python train.py --d_model=192 --n_head=6 --activation="squared_relu" --norm="layernorm" --positions="rope" --rope_fraction=0.5 --bias="none" --init_std_o=0.0 --beta2=0.98 --schedule="wsd" --decay_shape="pow" --doc_mask=true
MLP neurons of a small language model. Each row is named by its layer, matrix (up: input weights; down: output weights) and neuron, and shows model dimensions 48-111. Each number is 128 + 24 x the weight over its row's rms, rounded and kept within 0 to 255.
After each neuron's rows, "fires in" lists the words (lower case) most often at its 100 highest values on Wikipedia text that the model never trained on. A number after a token or word is its count.

L9.up253 [125 147 122 158 138 146 124  76 163 150 156 183 140 118 156 129 145  95 142 115 115 150  95 119 147 125 119 112 182 141 120 127  96 125 113  99 123 123  73 128 120 113 197 138 156 148 145 133 161 102 124 101 146 121 124  98 144 147 141  88 103 158 129  91]
L9.down253 [157 175 183 133 139  99 109 120 128  82 136 112 166 100 129 162 134 118 104 149 163 176 129 111 133 107 100 140 118 143 146  98 130 109 101 122 151 105 169 116 174 133 139 140 127  89 114 128 117 174 130 133 137 167  69 131 122 137 118 149 121 120 126 138]
fires in: "the" 89

L2.up219 [119 100 144 156 105 127 102 159  94 146 134 138 124 115 124 124 149 134 112  93 142 146  87 120 175 161  94 149 124 142 176 164 121 145 106 155 101 108 119 159 169  81 124 136 121 166 159 105 128 161 130 140 141 108 132 120 168  96 123 111 105 141 123 111]
L2.down219 [143 162 127  94 136 120 121  62 141  97 144 163 122 157 133 102 127 156 105 177 119 140 126 128 106 126 167 144 150 110  81 108 136 136 141 154 134 186 183 166 101 104 134 132 138 121 126 137 166 104 127 138 112 101 131 151 106 107 120 103 133 147 110 168]
fires in: "between" 33, "both" 9, "58" 9, "6" 9

L2.up2 [108 116 101 168 108 142 129 124 176 156 157  94 151 123 173 141 166 100 162 119 118 133 116 104 147 106 180 134 126 155 136 160 105 131  94 108 109 144 119 136 166 143 128  87 124 120 146 129 111 130 138 109 143 131 127 133 125 100 196 104  83 108 127 160]
L2.down2 [103 118 147 135 105 101 145 134 134 116 144 119 134  80 139  95  76 133  81 152 130 140 145 100  96 113 161 161 100 146 155 122  86 114 136 123 180 154 130 126 203 189  81 127 126 117 151 116 106 112 120  91 103 128 153 164 132 150 121 141 141 104 158 119]
fires in: "a" 49, "nifl" 6, "year" 4, "s" 4

L6.up167 [135 125 101 112 124 164  74 102 143 141 137 132  67  82 112  88 141 113 136 132 120 172 134 149 142 117 115 107 117 129 199 151 135 102 122 140 142 125 100 163 132 109 150 131 122 118 154 120 145 155 132 134 155 136 141 115  93 147 132 178 116 126  96 122]
L6.down167 [131  94 130 133 123 162 109 120  94 123 120 126 107 140  83 135 158 140  99 108 145 129 124 115 122 140 182 122  82 144 151 126 133 145 154 143  88  85 142 165 135 148 124 134 124  91 120 127 115 131 168 141 132 151 118 153 154 123  87 129 138 149 105 111]
fires in: "at" 60, "unit" 8

L6.up313 [ 98  97 102 138 153 153  42 125 156 125 154 138 102  70 143 100 148  92 158 106 157 117 105 174 121 163 146 120 137 140 150 108 115 154 146 126 144 116  95 147 148  90 136 123 157 121 147 105 172 160 102 110 184 142 132  97 129 157 147 121  79 132 125 103]
L6.down313 [ 76 116 118 130 101 149 147 131 138 100 142 115 136 122 145 164 149 134 143 173 137 110 124 114 127 117 120 101  85 110 111 135 114 109 116 137 117 125 150 127 170 138 145 112 131 102 111 134  81 122 119  98  78 131 138 135 143  88 130 125 188 134 157 110]
fires in: "who" 56, "of" 9, "more" 9

L2.up574 [ 89  73 160 117 119 138  78 145 154 155 150 148 111 121 135 136 172 126 152 125 142 129  73 155 107 147 124  91 146  83 153 120 159 126 106 155 156 108  91  53 170  89 119 134 131 160 125 112 137 137 108 111 129 171 139 140 136 133 159 156 130 202 131 118]
L2.down574 [109 103 106  89 113 151 124 194 180 120 153 126 129  98 136 152 125  93 120 151 112 139 142 137 121 117 105 117 134 148 120 137 134 121  84 110 143 140 100 195 145 143 175 115 117 133 165 146 150 160 113 102  91  87 168 137 124 150 160 154 134  63 115 129]
fires in: "by" 15, "chinese" 12, "french" 9, "with" 9, "german" 8, "british" 6

L6.up294 [ 93  79 136 158  94 116  99 153 130 105 147 142 109 101 120 120 140 114 177 117 142 166 122 117 155 121 138 120 172  93 121 113 121 108 135 125 164 106 103 121 127 117 135 121 142 149 131 108 148 176 130  89 116 138 106 139 126 110 142  72  99 147 115  93]
L6.down294 [148 109 110 121 122 107 142 149 103 113 127 116 151  91 155 156 137 127 144 152 199 104 148 123 119 140 114 107 105 104  93 112 150  99 131 104 147 126 113 137 126  89 133 147 104 154 133 179 129 163 117 137 114 192 136  89 114 104 124 160 145 144 120 100]
fires in: "from" 34, "with" 27, "by" 15

L2.up641 [173 125 130 134 115 133 109 133 127 150 172 122 107 105 118 138 162 102 122 144 155 120 112 156 154 155 147 100 161 132 125  88 136 170 119 115 143 114 119 139 153 111 123 109 128 119 126 133 141 123 116 132 133 147  99 135 153 135 114 127 148 144 161 100]
L2.down641 [176 121 146 154 134 127 145 110 121 118 112 114 167 105 129 128 162 124 126 140 104 142 125 124 176 123 108 134 146 109  98 118 110 139 119 148 160 166 123 141 157 165 148 103 161 134 160 129 115  90 122  98 114 123 114  98 136 156  97 138 128 145 150 141]
fires in: "where" 40, "until" 19, "however" 8, "margin" 4, "when" 4

L2.up10 [114 148 127  91 148 158 100 155 119 103 159 149  97 135 153 136 154 146 133 125 160 136  69 140 116 145 144 133 161  88 155  90 132 137  94 151 113 123 100  96 157 140 112 137 124 180 137 116 110  88 104  93 146 132 132 129 109 121 159  99 130 109 118 132]
L2.down10 [153 179 108  87 120  95 137 126 101 101 135 123 170 155 142 137 145 218  74 131 135 116 125 132 117  86 139 129 147 108 134 125 110  75  77 144 122 106 136 125 128 151 123 123 103 132 131 141 115 160 113 131 135 144 141 161 112 161 178 155 152 124 144 127]
fires in: "french" 14, "german" 11, "english" 9, "chinese" 8, "british" 8, "world" 7

L2.up46 [ 93 105 101 136 112 195  93 102 134 174 124 138 140 149 161 161 133 121 133  94 137 196  94 140 142 134 130 138 134 120 135  93 156  95 121 132 147 131 122 105 123 113 109 148 132 148 181 120 138 107 129 136 135 138  98 154 165 138 116 117 104 140 116 111]
L2.down46 [154 112 131 123 178  95 126 128 123 123 154 120 106 127 159  89 126 164 131 119  90 148 130 135 108  65 142 139 111 146 138 162 115  86 134 120 130 101 109 102 109 175 127 123 139 117 128 103 133 138  88 143 123 154 144 123 137 156 137 154 107 143 142 131]
fires in: "the" 31, "pdc" 8, "p" 7, "atp" 4, "m" 4

L2.up33 [158 114 135  78 100 140 153 114 116 152  77 114  89 161 117 155 145 100 133  95  98 143 132 135 201 101  82 133 179 154 121 107 165 142 160 107 134  85 122  97 171 142 156 139  96 142 130 147 101 123  82  79  87 104 123 151 129  83 106 111 114 117 140 135]
L2.down33 [153 116 135 129 130 104 127 118 139 104  98 131 146 151 115 150 144 149 151 137 117 135 158 104 111  82  99 115 142 109 154  97 152  99 111 130  72 128  88 119 136 123 161  76 121 114 107 104  96 158 155 133 112 117  96 129 153 120 167 121 113 138 128 132]
fires in: "games" 12, "series" 11, "season" 11, "final" 10, "election" 10

L5.up436 [128 118 153 156 105 162  99 137 135 150 107 142 143  81 125 121 130  84  66 145 141  96  94 120 160 136 130 158 116 124 144 139 135 119 172 125 140  47 128 117 126 129 131 110 149 159 162  76 157 153  83 117 121 149 132  98 110  96 125 114 109 147 139 119]
L5.down436 [117 163 140 139 134 126 131 143  58 119 114 135 147 131 129  94 110 124 130 145 112 123 108 106 121 129  89 132  92 165 146 142 130 122 144 142 121 151 142 114 101 139 153 153  85 144 165 131 121 175 126 181 139 161 121 126  87 125  85 155 121  84 116 134]
fires in: "of" 59, "marcella" 8, "venezuela" 5

L5.up141 [148 140 110  89 115 132 140 113 135 105 103 155 126 124 140 141 137 110 115 106  89 175 100 144 166 142 128  89 131 132 125 119 170 101 132 151  92 133  83 131 191 124 107 129 132 115 117  87  99 114 141 131 138  89 137 139 136  99 134 115 121 137 131  54]
L5.down141 [147 129 149  84 106 110 131 108  81 134  78  78 140 138 114 120 123 135 133 134 134 126 134  97 128 103 116 139 138 138 169 126 120  88 115 106  67 139 146 134 117 145 134 108  88 126 122 125 127 149  98 142 149 163 118 111 174 108 136 153 107 151 174 120]
fires in: "round" 19, "finals" 9, "season" 9, "tournament" 9, "final" 8, "cup" 6

L8.up261 [ 83  98 112 133 115 146  80 151 117 140 108 122 119  91 112 152 152  78 116 104 148 124  99 116 124 139 158 104 150  84 139 100 136 100 164 155 178 114  86 175 152  96 119 111  94 137 120 125 175 157 119  89 146 138 109 116 137 140 151 148 116 124 101 158]
L8.down261 [133 125  83 130 137 118 143 119 124  90 136 107 158 116 141 127 141 105 127 136 157 156 137 125 137 109 125 146 116  82 130 102 114 112 149 147 138 134 121 168 107 140 150 135 103 151 129 128  83 137 116 137 105 115 108 178 118 119 125 110 163 129 146 140]
fires in: "with" 48, "of" 18, "under" 11

L5.up333 [ 79  90 145 129  87 114  99 102 138 146 143  97 105 129 119 143 145 110 132 125 117 119 132  90 138 149 113 122 126 165 149 121 140 123 159 137 142  76 101 114 118 137 142 130 107 143 153 106 152 186 111  92 160 160 125 106 154 142  93 152 133 141 103 139]
L5.down333 [138 127 141 126 113 116 126 124 152 150  95 155 107 123 167 150 110 169 136 155 111 121 122 112 151 168 157 118 119 117  97 125 163 118 124 148 140 159 129 143 125 141 174  82 148  97 154 104 149  96 126 118 119 141 106  97  98 161 152 143 141  86 133 163]
fires in: "with" 62, "by" 24

L9.up747 [105 151  77 124 123 140 145 136 120 131 128 148 112 103  89 101 159 142 146 131 123 152  98  74 139 119 115 144 143 122 109 116 121 113 154  93  99  41 132 110 128  99 167 125 149 134 127 122 126 140  92 106 136 115 132 157 165 100 153 126 133 132 113 117]
L9.down747 [120 142 147 123 134 160 119 152  83 155 138 137 153 142 141 135 144 127 106  80 129 122 122 154 138 105  90 137 109 166 173 102 127 116 124 126 116 143 134 125 127  99 160 114 150 152 132 179 103 112 156 132 106 148 122 110 118 160 132 122 110 112 110 125]
fires in: "of" 66

L6.up348 [ 95 108 181 148 125 127 143 195 129 120 136 160 131 174 173 173 157 136  94 115 146 101 141 145 141 143 128  97 182 140 143 113  90 111 131 136 149 104 100 119 126  89 191  92 142 119 109 125 139 110 126 139 117 121 119 109 121 131 158  93 134 187 104 120]
L6.down348 [117 173 137 160 148 127 134  99 122  83 109 116 177 148 125 139 140 159  85 129 164  95 129 120 154 121  98 121 155 147 129 123 108 135 121 131 154 122 126 133 129 119 101 127 122 120 168 164 144 137 118 131 100 165 107 101 120 149 127 124  88 115 110 112]
fires in: "as" 51, "until" 7, "when" 4

L2.up617 [121 110 158 127 140 120 146 148 110 168 142 163 110 137 136 150 153  97 122 148 120 116  80 134 181 113 105 145 163 125 156 107 104 128 128 160 147 122 168 119 124 129 145 158 130 131 145 108 123 148 143 112 138 128 160 117 129 156 112  97 119  76 103 105]
L2.down617 [123 141 142  87 139  78 134 109  93 162 137 171 101 128 106 146 107 116 100 135 125 102 127 114 132 127 125 136 114 150 132 113 105 135 128 125 169 127 140 129 148 132 152 153 115 108 103 103  97 138 131 144 114  96 155  86 120 136 119 129 100  94 128 118]
fires in: "san" 19, "santa" 16, "la" 9, "antonio" 7, "real" 4

L5.up32 [105 133  98 139 132 141  86  99 117 135 121 131  97  86 118 101 135 117 162 107 147 130 129 159 129 140 119 140 111 116 147 105 128 121 157 143 180  93 125 129 126  96  76 131 129 114 136 137 147 162 136 117 136 124  90  92 145 154  98 149 137 122 105 116]
L5.down32 [107 111  94 159 115 159 139 102 142 145 161  86 158 148 139 156 132  88 133 143 164 156 119 137 128 119 140  85 110 132 123 127 111  88 116 111 114 118 119 125 131 145 189 100 112 155 120 140 116 104 131 129 142 157  68 129 153 110 117 154 122 127  94 135]
fires in: "in" 48, "over" 7

L2.up636 [131 106 113 119 116 129 143 100 189 140 136 106 101 125 161 126 133 111 140 102 144 158 122 116 153 140 156 132 176 122 114  76 110 146 136 114 137 111 118 142 189 127 147  97 172 142 154 133 145 143 123 111  80  97 155 114 137 138 133 128 118 107 144  84]
L2.down636 [157 114 142  82  91 128 156 127 150 171 116  93 138 132 138 157 141 202 142 137  97 143  89 127 135 116 159 122 132 141 137 151 131 108 105 123 117 154 151 132 135 147  99 106 109 140 119 146 126 132 140 160 127 134 129 183 151 135 146 127 134 183 123 156]
fires in: "music" 23, "program" 19, "programs" 5, "conference" 5

L2.up372 [ 92 108 149 132 119 134 107  78 149 139 133 146 118 118 162 182 130 100 111 126 128 174  74 106 160 119 149 141 165 138 125 111 120 143 151 148 142 105 122 118 157 118 125 153 112 143 163  85 145 149 139 151 131 144 146 140 120 143 151 137 124 131 117  63]
L2.down372 [170 153 121 124 153 122 151 171 109 141 156 134 120 117 116  98 119 140 134 104 167 117 140 107 136 112 141 123 107 145 131 120  74 124 130 105 122 117 149 134 112  98 171 112 153 109  74 161 123 133 144 103 139 147 126 143 178 129  76 145 103 132 122 179]
fires in: "de" 35, "la" 16, "san" 7, "antonio" 7